config.toml
num_hidden_layers = 13
hidden_size = 256
num_attention_heads = 3
num_key_value_heads = 3
head_dim = 64
intermediate_size = 704
vocab_size = 16384
hidden_act = "swiglu"
norm = "rmsnorm"
norm_place = "pre"
norm_eps = 1e-05
positions = "rope"
rope_theta = 10000.0
rope_fraction = 1.0
qk_norm = false
attn_scale = 0.125
bias = "none"
tie_word_embeddings = false
parallel_block = false
init = "uniform"
init_std_qkv = 0.0551
init_std_o = 0.0
init_std_up = 0.0551
init_std_down = 0.0
optimizer = "muon_variant"
learning_rate = 0.00951
lr_mult_o = 3.0
beta1 = 0.93
lr_head = 0.0118
max_grad_norm = 1.0
warmup_steps = 200
schedule = "wsd"
decay_fraction = 0.565
decay_shape = "sqrt"
final_lr_fraction = 0.0
batch_tokens = 65536
max_seq_len = 512
doc_mask = true
train_tokens = 733600000
max_steps = 11194
dataset = "wikipedia_en"
MLP neurons of a small language model. Each row is named by its layer, matrix (gate and up: input weights; down: output weights) and neuron, and shows model dimensions 0-127. Each number is 128 + 24 x the weight over its row's rms, rounded and kept within 0 to 255. Numbers have three digits each. A neuron's up and down rows have the sign that makes its largest values positive.
A block is one neuron, or neurons of one layer that tend to fire together. After each block is what it responds to, as a language model described it from the Wikipedia text at the highest values.

L8.gate267:145187172127138092115105167116097102142084106136126125135171140087142100124108152092146094151144116158109118087150114082112131075122137141131156143100097103134132090174126102092110119076128151099156063123187146125137134126141105137160120134140113141107162115159154175107182160088150112097137090156136129080129134147096121128100122122158110115163097105129137121139099096123130111132126
L8.up267:136151121107129101148118170129137128143089171140143111132168159120120160098153139073117104129144139142120109105151108110126124111125121153129113120127117096133138101128123111142108138136131189138155123115120149136147137143176168108144149100116152147112116169191127182107126090148142081142115154172139125094157116138114155200112125143152126115171141108110099131115178081124137165143148
L8.down267:170098153142146158129137156127131119200082122126109118120186130118092109128110116133158111137093124168123071092121153104142153110139133147167146148124109126121116166121123109124156111118157134112133137106099144146099160132101107170172092125084113141120127140071150125159161137114122121138105115130117116134112151111111099072106131143121128127116113123130141137167044108170107125183152
L8.gate373:173146061119114134104129118117130119141172132125142138143106139130139154110142135132117143110141114151136099133145116148099128150116144094128137152136124175128080169118085086163107148131143145128120125143137116077111119196109116179144110077098152154117101140095132113131117102109096134105134143121150132108090139090086142133138138125106135113160099116111135111105120188155113116122107
L8.up373:188129139153126119105168130099117084105169169146170104115109091173127141121152147129121150153133148133104124086117145163123102129119144148111137133149107123117120123124144104193128112144110139121076106141108147091137109142125101141155153122113128127162152140157102107168147061122142133139106154142116135158064135127134070114138135120134124126105105115065120184064149127116118102109126
L8.down373:124123117099113123143115101148138126108147067151120094108144145106125162107090130126134092155113144199145108111117094117056133121105151132142154144167131136169142144102128093112147145103126125150145157114133100118149187131108153133097152096106088136099111092147122102122104123176110145107146107109140098157149129149105129152119148106104150143141123124122145123113137090089139141136162
L8.gate490:130128109106136113128143099143154136087123152098140096141145104123129134104107128126133160111144116125125132132133106125111122129148123133150149117135108132117145115143127094119161130159158157139153108108106120127150115146138191117132110104120202114144111126128127174160136158143139140133112164139123154159137137123136083132128090068105092103165104084083120139074116168127129126095136
L8.up490:115113136114120124109127119168129123132131119144130102158127151157151162110139184091138096116132130123139204090151129134098119060082158140128142132122122093145148136108132138176150092121129091136095156114165127115107153125091140118127093122132167053148148131138149104120120109120131136166150075137143159144139141153113163129106132129119115144125130141178136120091163151124111123104127
L8.down490:152126146105106106134163095141134097110146106074117077138194134099111181158139120114165163122081137110127149101115135128123111131123168111109100102122160137107120128162128121187137099172107142086129161107144124101119109140135180114126139104126134132108086112133107110113139121118100066134143138146142119141153097130099135133111177142113173127155127143163136104076196123129118130135141
L8.gate579:149139137110110130137125137112112128136211128113108132131150123159104154111127143192101140108118102105151187174120092148145128108070147090148118142134141125177135142119125122165105131133177104132148144100125119130076124136153147112079123149090142159067083144163081128100134141077118144138093117132115104116135141149126127135134080168171101157090136124150154142082117129068116147152137
L8.up579:079146111135103065126119141108128135072144177094154176152130150162128155058129137132124097126176140118084121172131098126133134127111132147119116093144095130116103136093093113124156101095150140127102137126127166145096138115150158138108099120139146104109117158106178124136131172107081145155098118115123114135117093132106136126157124191154130107080186156146100147105150129137124135138119
L8.down579:147091148092159115128134135133148096126115090127158136106117110155152094170125160150124116102096140159111168135093137107159101116114120123096146124128161100137122109138138099114108118124124129121192173116127131097115089149069157101109136084107152082126158110182124137131104175119118122128143141132157148121110167169131135141079131133119130151160139155171102177178135121136087130124134
Responds to: Pre-verb modals and infinitive to

L5.gate86:119131091137163124110113132102130091139114055094177145126177095113120141121106153146102079131154102109180141120129147102120180119115093085123064136105135099141113140155100153117140140147169141120111113093115127126149129126135168073162129108119137126138146133112117159114139088130151096111102090165145145121130154171176151149108131138133102122130144119139099143143138169117110100145101
L5.up86:125141120124108090096122126098120105107105109144164152126182112111130136163125121107161101141154144124146155106119150165131132110137164137114099117114150105133077155161160126129098099100122143129164122147138169143143117153115111061150107084100137118114143116127077172144100142102151116101114084097144110121143106123148105110201135196110170105121107104124116114156155147108143155153112
L5.down86:119153104118172156116126111110132091143093124142169109152142121121103139172077114116132140138154087097100096141140172099072185152083143092104112150141135134139126148152135091108111147111115155128110121095115153135164152139117133094151139144142141140119091176142120122085078156130155121096124092087140133130124127146139190116128078141135149113103130091135128082141138118133102112133069
L5.gate353:129129149097103117172131146145134134126153162104137128112131132139145147133090107067153130144153130140151134129130157145127114099110123156157114143141097151172084104162156100159147080137142128136134138124088171184088094130166154118146095105117168125142130162149090134164139089144130124098113173129153104125151162097087117087130153143092134127149103111144136166127148163145111134099160
L5.up353:162124154111129147121139076152097130123110122101164131133156108116099122119100122120108113126111142175159140079112135134135130097136128112153119163098101093130136090174124105109102145137124116126124154109119095125093133178146098145140129116133093111116097139111104166119107091126077069141167116134157094096155152125127155133147090131152134145112074109140124118104124134155147143125135
L5.down353:115111133112137143150118171133115101130115138109122067165185156104099147131128143118155100113117152124135106108117097098170103097107148146105100134128116130135107157126116115133171096136110152110134164128123156141128153162169145100136122125111115139125123195141125103176146144088145126167144147091135102112181118154101157147148173164143145158131147130179125162164164134151102163122147
L5.gate435:133069143147167111089165135178101134144153108114168165143108131143119117123141114129164075145125122147156110098143120145140140157107152145165123119154158146113160154122146118141142140144149137130120147082150114102127139140095089126134081113107116088160063136134122126140104125092099145091145124143159135109146136124126150127140104140108118141115130135153126137093081150142162150109114
L5.up435:106113133119127061142136113111118121154116124125168117095167124176102139112099101100117143158114117159106123066132160132137120104110132145098149122114143117111158085124148176113143105144108136185091126113161150114126140143132128116108098162102145111164133164149176107151129107096124123081150104106153131100188124123110090124133101145115114104105137146135128173111139132167078138084158
L5.down435:150084179135102128117086121093157116139122124122136133162156102128128128116117149133135099145126095100135156094125120115157109105125116116109158117109106086110114116169136164146162129090104130132100136114134130122129159131092149133132130142152096159067151108144116145156143162145092103131097136134166127108115144154108151114136113119130110112070158168139135159133136117136128108087121
L5.gate533:131148116108111110122122140121162089114098163110166103163173134134106140146109102109124117096124155159181102139137099122110140147146127104094127138101142121141119120175128098126099163116125169132118168086145119129136119145120165126122124182093139122100099140116128152152164092120115119168164142127157129056153120142114112151131123143146126127142082137111115137080143123147117142112109
L5.up533:114113118108119100123128150132161117115130141094118132150105166118123152132087100128149044123149126088094148084106090129129127107109117129112124177130094109150161148185140121109178111124143124145130153080124142126144153140128149114167131109105112143152143136137122130135129135163130122140136131132146099086118109118154101099116166100122098112149103163137129122099130113114111140104120
L5.down533:143123108100132126157122146105144150120138144119150102132217085112099122123160107070101146114097090149118117117122101115119108136102135154082167142133163135119114145116114100179120086160107117135104125098123094147153121096152193104147130115085143151101123142120122112132127156114140112141132161153165115100166118104111136121124169141129132127123119097127148161092167147159098124118158
Responds to: Infinitive to and modals

L8.gate163:142176128154146166107113148151082136098130148131136113115115095150161144113131152158113101172126105156100163091145110132135135153113149127130120101109134126186129087103132135101114109141082119148108134156142161115084092124141146148093120123091142160088144150109133144096123143142144124180125148168150185121123131146110096044186148144135121177124176184093126102125123123105119160115162
L8.up163:106144128138125165148111133121130107147160153112153119130120159114102130081150150137138179146098128176147125133130183126150117124151145167112126121119130139149092142123125134149128118113130160117124123148154132179115106122163131113077130115133141142149112136128150141104100092164115112147076115129130136064162131165123108122168101187148110116137126191141107092172135134125143163073182
L8.down163:089106153154165163144143076134104177136124121103103125120092134107142136150137106141133122141130115108135141093135154141151143180134147126154148150083159131151135137089102137133137134118118183127190125132161127134141114139174131201162143172123137130160143124072154144152138112141110145168143132137102120087144192135124085104134144139092150145129123107129110097133116103144099144153161
L8.gate189:148142122127110161118184109120146161106082105115098111146180146151112103135137141108121122164127103132178138140138106151166131168104124138167108192143123144142136150148150118135123077114150165167162100135161186101126112109110143114131164136134102168095113133164137135180116110149113111108120136151122107150107175104125105147118165132122086147138095170124100113164104126156149105120111
L8.up189:117097110116107091151106123098151109156159112128116083101134141121094110122112151132114165145137139120084116137158150097152097108113096155081122095181125131117107148114133117146136109150094114128166130155102115111143124140099149126097091133154092130114130135149139060128099134110139134122115138112119122149089151111117118144130120157077153137148145129156124096112117114147199158110092
L8.down189:112100121125092163150190120141142146128143167121153104107122130132188139122122133151178141149120077122111111129154086095095133141144078135125148123131093117133144105117136105123137137161162106131110136147113126130136127174148145122136126127121154125093134168132147137138143155140083136131115138057138142141081157170122123120098134130179085157160128146146118134158141161128139150145096
L8.gate289:129138202154118156112148130138116158117108113178153127096136129133202149135112136138115112142121113153121115151144126174132142125116112115063146172151116134151163139128161134131139143132111163103108120156119129103117118121148120112112150109137135143136153121113119102151130136136153172115157130097097174118132142111166098102155086147105157149118149152136120110115122144109156147135143
L8.up289:113140167116130156137175137080124120145111139104137146130097123131106132133137200161090157139143103140117184130139175144144127120119097112081119081181132121133130102141166147101150173117091136119122138147130094100136127114140125112108121132138076092137119100155155155131122127134166166104139165127132141110144131119121129101148110189162152148121132121145126122158131120094149095149150
L8.down289:101117131155162119124099124132111159128137135148117153093137164143171117119187141151130140149139136140157115144138131171096124132122103159130115124141097142134145123103135160108155157142149116150158114144109150171109143126145124080112165141103167136169146107124118172156126097077162158085127132115140144127097074127160158170140121201071112120122117095136111122148145161140151135111138
L8.gate415:151177101150119149105123122143128129106121172172131109127110141116156098108162128096128104140084101166145108093137121153142145161105142142117143112167118141143156106106184151130094140163154109129132105112121166127082098123155137126075147096146147180091072166140146113150120097113135143161091124094114150168120117103146105093106135131133132092125154163131105115118116120118149100128114
L8.up415:123132165116132135100129137104130170074129142118116166138108147131138123072116139126133142139129116121120134130150103122138102132121127118138096155145128143118151085096178089126100135168108107134163112140135152136087133130134141114122161120145138100109135107138179097194147083101163172145069112131137147186151121139109137142163114162123151105131179124122136166095129119147143110156129
L8.down415:128093115135138153131117111139133160129179143107129125107108119135141149114120134159130117145097150161125133130096132161140115101125128157115102176144110163121122140131095126131099164119134092148122156144140146118130138113114108088135147115143130129137127161164136122158165094126132204138119129128092122140093086122129126135147135114104108116155141128109175123114123100118137124156189
Responds to: Abstract noun completions

L9.gate517:070148109097133177151125125100132140132158143148098132132141160151092177091130124157148174121173126113141121142137121155209124111071130136080163176124166092143129113131106124136141102156125138131080109082147119148125096091130149127121182101128125125165123133115150119126114126124125124131120132151120137121169110136120151088140158128151094119152123125120166131139183152122153152151142
L9.up517:145108157114118089094098111122118152107091117126174157098165095157105131131164111146112074114148116147106078132131104129148100121095110179078132119136155151137114144148162126150159132135119103186115122142128090118150146124122142166130113132173139172117170143110159144146139137101176152127099106146119144117141098138154142148151147110115138116157136151124147143151110166096136104116131
L9.down517:075151125170116195111149149099142127151129132101128131126085147101102126061097136126124125161114123111164148172171115109120097104090142113164119158155135106150149101112163168132122144166112181074108114103089133130114139123172100101137149121150125147129067130139144119112120131175087124145103105114162161125142121124117160084116108154138112136124104109162118132122094141144165122136124
Responds to: Separators after names

L8.gate372:129102122131176135127141141173139119080162144113148131160144126121099115116138139150156148161112173124136157146135162128120108146133152134146127103129155064133117111126130181121167136146102170187136125152120125155146162139081169137177101152172128107123130096177116159096119180168120086141105103155142143150121092153122159146148150109100154099194157140119106176127092166162140111136159
L8.up372:183105104164116147153081132140107185105094137101135084123142110109116140162134141137158128171125124127128120135120058119146168110084121150105160094129146099105125157100115138136143155145130142106119125161128148081080117140130105135168089162113124121167128190134109152139144138128141137136106147081151136123110125105157127123105108112115151119125146126129103131146109139092155158164103
L8.down372:162100081168137141116121070138124108096161120125101147129163122133088158134133140107131134098133160056121169126135141170137157117145157093123117159134155090182080169142103104133132120131119086145084146116097106155132126131087165099171130167146157125150139128109103121124106128107083122157133126153120120155142167151147112135140144157146151124144091108119167145142152148129139129152133
L8.gate477:099122110152129104136113154107144153125162131115106111171139091115100136129110167112165121152156160181119117128100134140113134140140141141144110163082172115156136131092100147128112139119117137156131120155107115158163168155084160146105140103129136133082121143151125155137123144120190116132110148134081150079171113115132112186109141145142184169157114121122108143129128139128102166095149
L8.up477:143091153108110100127107154151136094101071110124173139153136138130129134149126099185166133140142121150127129132139097142153084124146151158128200161097131146143109148129154133130139143110150103110150122133083143136148105174078169141108106106101112099137138104126125113114116098142131116119106147093072103114131133172150062148162150123116098148156164105120119157120098163133159147110154
L8.down477:113104113150175139137102141135127133138160150084109141133143111122125134109081123115128116107150144165116138138106131060192137127129155126092114147103181094116149118127096144141124111132161141088142131087125142120111128094111113093086140125102164117158137136099146138106159127185114149107134144125126079083189090085151108145118187161159172149145144129175136138127099112106123145172136
L8.gate559:142102121127122155079121108160091114088086152086110135142158123134129141120117109143080142103133174158096125150106109142125162165139138137121165130094129136127130146139109196140144119133116165122096115162153120134141115159120140162134131089129128139074126119122127083132152115137133090111147176133120148113139137115106118138122152150123163117182101081134143151178162141103104123123146
L8.up559:130144130135100077151158122090092119140113170114092102152124092132113116100164141133121126099091138157126109125094103117145140120116146110108124134144183137158173164097119153151119104109144110127124104133101147107121126143099108123122072095159129126107148098093138141152127115147121118133153152116124135121101120151092186160144157112122111104165118084125171150159143179126155178108120
L8.down559:120055140151141111150132123108159107134151135122107147145095154146154123138141092133115152101074181096108097128098191117114154202141127107189119091137153150157102126164109161105124108132110130117112139162154095113077135126128116143090133123154120140137134113136133140115091155120092111119160135119118148135154155107136138142141146116148152094164137143140168137106114145104159121146162
L8.gate638:118096112131097138109107123129178127164128178106120136131109124098112145151147146101133147143150079121152057129122142119108134155154157079143117090132082152115128167126140125097132157155104109154101119166180108148158151119147099152159105115118181060119106131110158157080143134099116110080128169139204148145124089135111106136144141128138102142143101103133092105151101127108092132160150
L8.up638:170102147135134136096153141140133102131112149125135116091120151130099138174088131143148139113155123136173072131096127098137127153105120124093098068142131151142179127130107153119176132103128151128094134189122135161132130134136096152152130078115094108140117120096130153130127111113147144137098104175149096138107140152141124127124112139140134154109154072133118103152161124118117144148135
L8.down638:155108150106175148140115174144111121117133092145116105125143109105161108126135136084137123102134155103126180144092117127141175105110166130136139139139085121139074097117113099145120108101126117085152128162131108159117144150118141121144180155125146165150139051133174093141141121140149144133138146150106153169155145123121132142112151078163084101126159148137152167140123097141146137172074
Responds to: Inside institution names

L9.gate468:183144118128123136146108149123128186164151127176131087104176144106115126147146114085149080149076146158153087068123112134135111154159115157108127159123119146129147122121118138141150163123138156189138131103103112114169101118133142159165124135077144136107125126123109147099138094089126132092146147157136074093110133122114123083131162125159115110134131107095128156144163109103107127131109
L9.up468:152136151094133132091117195117087119088128177093149119097138095112105119093127100123154117154140094202147093140129151099066150121129145122132173113130103128124126178113178132098169168145118113092119090139084140132169132107100153083101112112140173116105156131133136139133154109139156151112100130153099076095132125134139127091122134167135126137115114072105144136118124126130115109135093
L9.down468:131150166117185112094144084127096141107129156087119122120196170141173139156138108084119116119147144139135118141101137129094108136135121137112141111089120118130120113136109142101129127132153111109155143118125133115166136154095165134122161131120121126119126116167156082108148142136159180125155127103108107136143069103093110137120128132159130126126132139110142147121143162167129147140135
Responds to: Infinitive "to" of purpose